config = dict(
    head_dim=64,
    d_mlp=640,
    rope_base=13500.0,
    parallel_block=False,
    init='trunc',
    init_mimetic=0.5,
    lr=0.000947,
    beta2=0.95,
    lr_head=0.00648,
    warmup_steps=217,
    train_tokens=508800000,
)
MLP neurons of a small language model. Each row is named by its layer, matrix (gate and up: input weights) and neuron, and shows model dimensions 160-287. Each number is 500 + 50 x the weight over its row's rms, rounded and kept within 0 to 999. Numbers have three digits each. A neuron's up and down rows have the sign that makes its largest values positive.
Before each neuron's rows, "fires after" lists the tokens most often just before its 100 highest values on Wikipedia text that the model never trained on; "fires in" lists the words (lower case) most often at its 100 highest values on Wikipedia text that the model never trained on.

fires after: " for", " with", "″N", " and", " –", "°N"
fires in: "the", "a", "116"
L9.gate511:524504508529488481549499522468497420454499510390472506615455462565451507554420491486545597353452526444509558520499520535501559516467516543393514519511488515425582420540514507504487486482436480488500543530515559485482432601458583606526420545509437379537531546481449497598520494529527487463557495417539476499505535474565437512541514559531381492518566439455538582598621528462383560488478
L9.up511:474451488532563584477459532477498559456462443471500532542617487445491561575468486444532532500421550535518575454575505551508525436459535546535403446444464559506553473464532539411493451476510500453516474555446571584482490526471485478486551608495506414390544524569432466479555552522492464541528468483612539462513494506448476522533510391472495485530516409488541498557457571610426487534579

fires after: " on", " On", "On", "|", " |"
fires in: "september", "july", "may", "june", "april"
L19.gate101:518478481524566508430612506438505470594550520527439569470578477538350405495528555418511460456496597491447549503555397546509438525490465445502556543510543475518533452454543454486476536493570525407586495477477451484541532408452553549503599605417458534518527558495547511512492507492503470350458493510564525507502540454592506529513513458442565531504424545582431523627534540545504445508511
L19.up101:439475592449553469500607577487560521546503402482454484617512534497475518416536581523527499551575490387496550474522451469490507545473441556494414458481493505452687440471536451524580505520560444463456450447590522553599605471504547482517455503466568530508479509540536491439441481423616466491508551542575450550359597498444518568526572520439451529476469522428389530444479518546470483512516

fires after: " was", " is", " are", " been", " were"
fires in: "known", "and", "was", "most", "announced"
L7.gate84:530448464511420424511370493432388554498431480527485491490580530507501447462495460515503545461535470521536449532494490561447514515451539514497432495523546557450430405474424507424491538414567515488529535440555490513480461531520475560499493484412554378398485474494514427495556454480531580501484510515456540421396556519506614543585557510470412487471491522495615532595537493493417452495555
L7.up84:537530439549619590483497519535531493502420552549495520430469453461590456510513549568521468500615495472474521537495499537497551512582478519559594478468454492424513498590548545545504535502481552518586490469519440547420513489534528466590459514486437469456415478379395493527516446524505576501510560500464598398564418440505595346508548525415492500457441507467567530430481560506543420547523

fires after: " in", " on"
fires in: "march", "july", "september", "april", "october", "november"
L5.gate633:517530433517509507443535536433463564493461538574451484508507586424565493517535480472594574387462507535451460437552516508496496471480505474495501498518547521539502478485489503558450536477486517576569524484497555560496469503472557481466507535534483499509525498503482487575498526449548486513479452570445486472518428590521503484439535507519601447603538421517574435544560556645478441463519
L5.up633:387503506487467498524521585506543487471536544454538453478584514493440534497500424431489550500472545480481535502462533433520487545444436443468477556528520500519492565539582517498453595394482523559483427510528519478418501377478480441482486541545452409478497585474480468424516468544531402460579455518405549554506521508454582557516499529506463506516428482417543441454531491541463438535472

fires after: "\n", "==", "International"
fires in: "on", "life", "early", "career", "after"
L3.gate358:554578518476514591575457572476411523525570505480535437537476499568490477417481471447496565476514430438526407514533532452467514469504467540435414471484482527526493484477498411464530563567496480538480513518521475437515483509538570483431480469489578513473548440537491539518478450482529517574507524627476500649558485478436525459450491582564594465490510370503570496552539394504495503477435
L3.up358:485376412533519447411391497529526504494447529499492511464468535432555536476591556423543584503550535488462472486594433513524622472478471469508495413513472458522429548433555585454555575491499434485532438517517488455483458556488508463508503511521529435378450537506467508495518498458478581534509463506476442460538486456415481489513546446518564387474563583471552466532408528542525409563427

fires after: "\n", " b"
fires in: "in", "bofedales"
L4.gate338:512470535515490510484415516533470468459456439409466502508521468528555584436505541529519468486549536540451430568440499526499502543537540533589515472466470438601481482549407457448571479597447495432518567400534503452595415459485493523542446477548470514496492402466596502527561434415502477516508526435431513604531521539494522522524537490603541550534507450579541506601495511449408454487457
L4.up338:425526547488530524457503562545473652433431458509498396495631539465470579559521516580497476474509530532470520537507541523506499587461478456622553495513526445481556485513427478551456491512527488502537543438445509452538550481564467525561497538446474567500460448450475491483589514508484500497495513431506518410434558528501517525540456521456495568408449575521490535479476496490476479494435

fires after: " the", " The"
fires in: "north", "south", "west", "east", "eastern", "other"
L7.gate629:526518440501455442486570581512550442463472594444510521518543513442510474506507489532500526519533500491639479445459493475500436535548477479391479466531429577508591430543526403438472431631541382492558475459607544465530463467505482551463494388494536503455471392425517513505520552442535529474489481499566508559546516509494465468496574471486444448671489508599487439534543523682447503525612
L7.up629:618540478448492473491596472499498505487471457439550455597551411573478495549478485519489523419484420472481613380433549509527464583508502513511545344468456524509471446518507501510477488514498540592517583484545513511590486472418508490453376493512464528463444492513571505504533530530584424530443417448462467524514535530563466549492565421527451525467481470540475566458426471478495507515521

fires after: " was", " and", " is", " made", " it", " became"
fires in: "one", "a", "is", "an"
L11.gate287:510507508477447457526513492512591510466495421406514560526449447440490486448505483543459537383422544552513547440452433526450497523486423495558475541535496575523471428578485550484420445486570496437443480489516517451558555615471523502540442502503578473504416546490388408453505472438518604446470554457561578485446534398481448510515567523439471502527565493472467573536635499568424474450613
L11.up287:566523455504393397524497464495532572575523488448508551570462479557455466497460465559499475446546527582477492417395468474501419507502434474570479563555415554487464499522451431473462478524488516430520456447495510398517464524487587505444428515482559552480490542433472386427528525475534577543486526530506526449420478403544457439543499529497525585517491449478512485490620518574448533458531

fires after: " of", " in", " the", " from", " to"
fires in: "this", "the", "each", "entire", "that"
L10.gate575:438553540514558517504473476483489541395454497583516453440488554547486494448410473526510574469545465470454373478464507593507495452555450489492488479561539640634544480480446526492492554433540437488466555467480522533505448521574521414560492400485544482488461410521493571552446508493396411462556657433520393567532494411492445556515452469516425430509507578463390516403505504376469516418559
L10.up575:575524460443476452494578570387579528544538561452574501516487481535550472538549517482504544583574445518466518620517463449497523591575393468358528462472489464450522476536464470503520428547429463478472393541491498490443582534502448498501369447534478469557501438539458502558502485413509449461498494478542504561522565508576644369541480628542506557459436536535556558400494566505448579482532

fires after: " was", " is", " are", " were"
fires in: "have", "not", "also", "one"
L7.gate598:508614492534422463568455418431529529547468398452451524524446405580486488526525477482519503590538437587505425506491554492520391546625479383522518492471437450396469449533410498461541609482579487529573489454496520501490527521491522537553437445508566466481436405440476474492583487473464497577501496536588596416563512521462478505596546617476526489435474432501592527547537535482435496433526
L7.up598:484539518511577512626496544461477451526502376513510629565457425491507422423490594505434544567449518528415397533485521536490393588429479516602544556409500497463547521562457474517499510458535483537469406479515456546418559502502540531592468468539524421541482440473455444569520449512477511521466439551560634397509513476493448446518485539414507548526598460450516539541474473502438451480554

fires after: " and", " that", " but", " However,", ",", ";"
fires in: "in", "as", "during", "when", "with", "at"
L9.gate169:505451565499493449542442554530556494442536449525572528470577524537554492502420532455449510530435542477513618455508423551437522563438456435496539478452494457524643538504468583452565422519498516503551519508466397486515473492491512491423470483520566498423597465563529465562367465512478550442469525405633571420464529595457479553490488401529446470479530473421523484500532468497454517463562
L9.up169:579488534466411441535418446469483577527479454539555493500545459621520498527369481453513480522516519516493576397536486513514497585451357407489512545493513474454586515560447515463579507483489491587507444464512413480588450472497524492451447564550516431439463468604566501546455480504539599540453527430521548443409541587411391456596522451541494510460505450471569506492574541450484553477535

fires after: " in", " In", "In", " to", " of"
fires in: "the"
L14.gate497:436504454437400461452437445519558462377484523445563585487450455491560506415442548547492514516488528459588502453462416530446441538473402404497519417532499481548584456464537468501556421502462498547425508483486526542483514532556548511536485480534489457523509458545522495533517545479505434566620526431508508479524457470526493562470574416430442564479541586579576514542531480450538414575570
L14.up497:441545496397485524586528509506532415537572582461460531473586531491580419540460566599434504465568440535497474634552415573524473476560478491564434583517513525463493504525586557450454440464524476421564537491531523536532448527572487542517464498551404473515485525453552495517512525580509563522406530472460477491468520525542444534512494519479486476498499487587579533555477505615425619534514

fires after: "\n", " Total", "==", "Personal"
fires in: "career", "history", "votes", "awards", "life", "details"
L3.gate231:526585525540411487473440569433522429455487487450509470621505489524502519434514468533521554448598437494523472460446474474442484464484480427508460492448475477560551482449412407506560461443511421523488440537440474498531480542447524454538505433480544471438421494460454441445565421434436590524478650423491456500506461462437484462474468510512518444570516417453520404466601466498498509539459
L3.up231:538488512537551549474552454501532483581472456525496500589404505618562465497469526428548472571498478511509573470489432526486472428466546472436435436555498535533475481520438513512515544560527536479514482491531520510473499515431497507562455398476445585568536439480504518414394460469524548431505538464540572528509468473527451382440523518553513510546420637388471458523489478513438520473445

fires after: "\n", ".", ","
fires in: "who", "as", "which", "he", "she", "when"
L4.gate423:529523529413546565497475477481507492504447568410506441449482376525497492459460527463509411505558408500543499474479501542479524572537501486345527485389433522490460521461480505439540476548475523549489418518528457550487444480441500444451503478479442426498572586492616456528433443523542514610517538531561447497498470400462482446467439441475483505491507453494529489550531543458520491508453
L4.up423:594505486397498519572487508516406308560464509472445439533492558582468436605466532552510483520630436475494499597478549417508540509537463477499538558574501471528509446673520418515498485449548581437509463492416515438469510570430507536483512513477462461471526426529450433449618472490527558453550449577522467548538539537486555391510396480563490494481486493515448539587523512473506436550404

fires after: " a", " the", " was", " is"
fires in: "member", "right", "supreme", "selected", "represented"
L2.gate338:504497583504606432473525546492466410557464475530461487482490442507481455433546545589457441497466528457445539422466499559415482533473539472463552467511606500445555479519453535559528533564473542458518438596403424512409417403421521503506496479495449462471576454498502528481491471490421426427410527517448497479445439487518468398500518515539509482542469533559494564550455413466469457506475
L2.up338:495471485436520526470438412497521455530466469519539499522470553567404500457493446578462432568523542467519499494475417495554534541424550566526576545487560548417508482505602530443513501498429576441574366552409401527573469426375429464503594476482573484533569539497564610543537526552557468476468456486488432523478490530501510548564475518530536498445529527472543507513466526517627462522482

fires after: " on", " On", "On", "|", " NCAA", " in"
fires in: "september", "may", "april", "june", "division", "july"
L18.gate512:483479578496507496517513479453406590463398458466487506441530549507492373516445536486553516469489473438480503443437462481514490494516509420483499438485522523548566415558505513429510418408443458564457471585577578596457453476500486544443540573522442526442508565546526554483489498504550495542517523456458532531442540433539647477449456493510488414522551519499450429460508467499446458459496
L18.up512:565526526425525438463491621563432530537555436517567544516600485541543455599515480539484506452476478403454537448549507454481480433457500491375539501513610505511567505487498495580370451476451462483486500441512455539450477419574449547527505496486505520484556479563522507442491477473536475521483521488446511556496420462528455485516492521439558523594463499427418472541545519514566495525516

fires after: "\n", ",", "."
fires in: "as", "in", "located", "according"
L2.gate90:518514558564457435483498465504395490504462468540513512477529462522526494377566483497562490528446438435419470601486532524454520480488437457432488542532525525469552493458472534443553564524464423490497487502432533467570472434472633463505431543533586549390551474478460465508453470438513573506565550507539482489451556529426485471425488551529570496572609424551526439510551538532507605449568
L2.up90:547476506428629550489583484562593541581483533496519466498454489361481522449465598456444461539484531482540490488493519542527524516491427499439541457452404513481458526508485475446424463398569495569559536496584485461544397418524543501475544486514510519421460489570579416524426469512489419517508488509563603445461520552472539522484425453512383533564553428476451447510533519516531550432557

fires after: " the", " was", " his", " a", " is", " an"
fires in: "first", "american", "leading", "written"
L8.gate508:649535520558506523409511539479433556563507459489403534505565548477546378517554460561536487480403545473520519511453558530496514478510521529513424474416494585516489495510510558523549444485557562417536591499456508465538511504465474394457484447535505521550553559473427555589511566382572510424510562490422555594457578486442515499522518475569573586572477477536492528542422479426459464574448
L8.up508:586464431564448589547516506505474556564437461435484469564543501428598512482495463460549422446503473455467465490563537466516537473512454466555549490439495585519504487576544529472456482451517487363491465449476489438456520515506470606548427585475548622541465439452487502483420523442550444532463520437598567532416528524554536480477576467489493616526461409499576587562529477511447410534439

fires after: " his", " H", "'s", " the", " made"
fires in: "first", "last", "his", "hisham", "time"
L7.gate617:454534463436479483479513533552486520552449384506534482470536396547555437421536533562492527476506530488577558483534504438454500484442541481464530529580554591545543434537485491485396498507496588400497425499501522458547541500457438561565424492517462573492454567478547554464449459477538403514468481404528532598487469549500464542487533437512466595491344547447500568567458515549445480439526
L7.up617:548539595464393541526469450497486571592507373582510526529529468605504361545564484499495523516550467520535470504450505436491492577475490498577496558604559549527473400547515503460508497403473513481497550597512542420468561452516430530516562565469496481472488520495461499437506525490548534456474521457461460470449481494480455496510529444461528553494376437439514468481456462479478502418488

fires after: " in", " In", "In"
fires in: "the", "a"
L7.gate376:497434568571442510492424538476572484425421464542535601466468486541487555490425528558472516456494474490428480511513467602456472480498426501559528584499633481487550513493545478497458439509560508510457505470446489446444483578464487529593455526531459486491481512540474437612477467501486473471453561493496496500442593485562516490520549457487521473526559484474464538555629539567428422472529
L7.up376:608501516575439494529423522460528504488377453501496511578414483559397534508432515468409435517543459498409428461446499481508438562508554454526521595487576437567535535438527474473526490509515439484467507451538449493475465523479485464487457520623463544538519547529460486568478499526556484550517491429557452475396489503473485406477524466476586621522438474438482554473582530446423481482470

fires after: " had", " a", " has", " received", " with"
fires in: "a", "new"
L9.gate634:433483538463400427472517476525511541474485531477608491599504456408433482466510561461481579560485448448530537368548495512487549455482457548462436507443641514534616484488445523405484431558528467473520476570523484502418517481528484523574496467451632526524447456545436474475505454452498475503496548450559524511559518542460539460480511466491426497556520529439434475503506489556450589544630
L9.up634:475485498457442481512574421493467610529514563504534469557489516425452486537534507399482516610510461433575574371528560501566510552559502584412410525577544481455505552459452492436523521552491454537524450561517484520416507514525457482497493575541581571535498476474502479381492555482563438527488524517511417576550512587522495408490519525570507477516501439415468513503506536520533574505561

fires after: " with", " had", " for", " has", " to", " of"
fires in: "a", "an", "one"
L9.gate312:339500539518467426462508544469537546506505571529602549433450544433503597498502581432463552480507454509526541402499479497438421415485414513529459538520496535529527439427453501412538449554527369524509495557573461434470474527418474525476509511439497396404436466448492486474479446472439640540438567522578539401504445516446531548477471436463478481492580501436475441468532484581507630464548
L9.up312:561429526446396597471598497467494466580517482366559475594454521464525584470535504496447477497494492456452527482447495519515431524454506514546528491570560515451459470503657441444417561419454429458540425491506498461511456514406517616493516542501504487448446484460518416494522541436418524505539447467510508428483517606523492496506523460436462565496604401541506560565547510516498446503503

fires after: " on", "On", " On", " (born", " born", " |"
fires in: "june", "july", "april", "may", "september"
L12.gate587:421524442512435461507534543535493431441513435542519501482571498561527516487473485497499517447534509495465515452518461553484505399342604494427640393508528549524490510639554465522440437531508491605492478494452469525564375425527454500477523613464481561417479509531510522523461406471513519490604485462445457436506426466467557496432469532469515490510520513389453475445556554510441489517498
L12.up587:488446593513553480503532473557375563476425535482522505636511498500470459449443566484606509550513539493477613529540541446524463577500442498431514542328543483535497529548444488560471468539580502453469467529542503547555519513459562492404516496470545436595539540480483481481487445470526513473460364484531604508422452480478473526438588607452473610515503444450457454512582531449464504627509

fires after: " in", "In", " May", " In", " 8", " April"
fires in: "november", "july", "april", "october", "march", "september"
L7.gate237:497552494498496480496472442466531548320477569496422445440417543549498488503452498585479524341560531609488399529389500510457518490490569451421474481525554511581480449490556583513460511555509520555453458545421500524555541425520505448555532398491533476503458543490639552514443534557422449483517552501447594523434516461512487583551509500407455462545531506559479528435535467551478436485538
L7.up237:498574448466558555568503480554473506414530541487430414463496492450491481500513548437446450422564471577512443530457505460497559493520523456475538482505495553542462464465559484474552509561532497539413464555444536568595463340391616524464534499483507507566458473496592624463442526587539514489560554617472507479516496437467520429462613533468590620519562492500508527388476442491500449532525

fires after: " with", " has", " received", ".6", ".0", " lost"
fires in: "the", "3", "2"
L11.gate500:480550513513471459445502449499504417535459555455506562524396452515527445460486539459476534529442515457471417497437435465522534475459586553471556491520658464484430438500361499411599428517524533497542499511530512471549468557505525454537482433533511479490429516478494493445534547443493476524500484478626544580515507533462501399469470490481509546481538512478585607580457517478464476469533
L11.up500:460472517569513549506448444479469539474467547513480526540526465431475471495455441508523460545535580472530532540527539455507440424367530480634456536448556464567471474489538505403570490433446493518554543450607469574551501444572437522555543517477421502405555525436530468426497536443491560529442497517494599511445489518446468502574451431475582524470519435469525483434536438453577511538576

fires after: " the", " The", "The"
fires in: "second", "first", "two", "following"
L8.gate53:442625532469467373604509479518470488520508577390544484484628411450454478530501514450453553435500616609476530488466498523459433596489451468412523414480455485572492581492481583464456406508527485433532411468472457572581483565438432512582454467546487553492594430486474511541464495542509445488475533488543472508599444522470456504444542478502471469471470487507566562529532485547491461497524
L8.up53:606548503499469450582391426447512414557517435510517508539533481629488515563509376480503503491502532552437422647426544573545505548554447524518448572518565469478532533479496446524438446415438522448523514458488432483520481549451494414463431543551570512589527498444434564417584547402508561544424455543550397544458468519528481471548490646474481514470406481469473519482484511515429530533454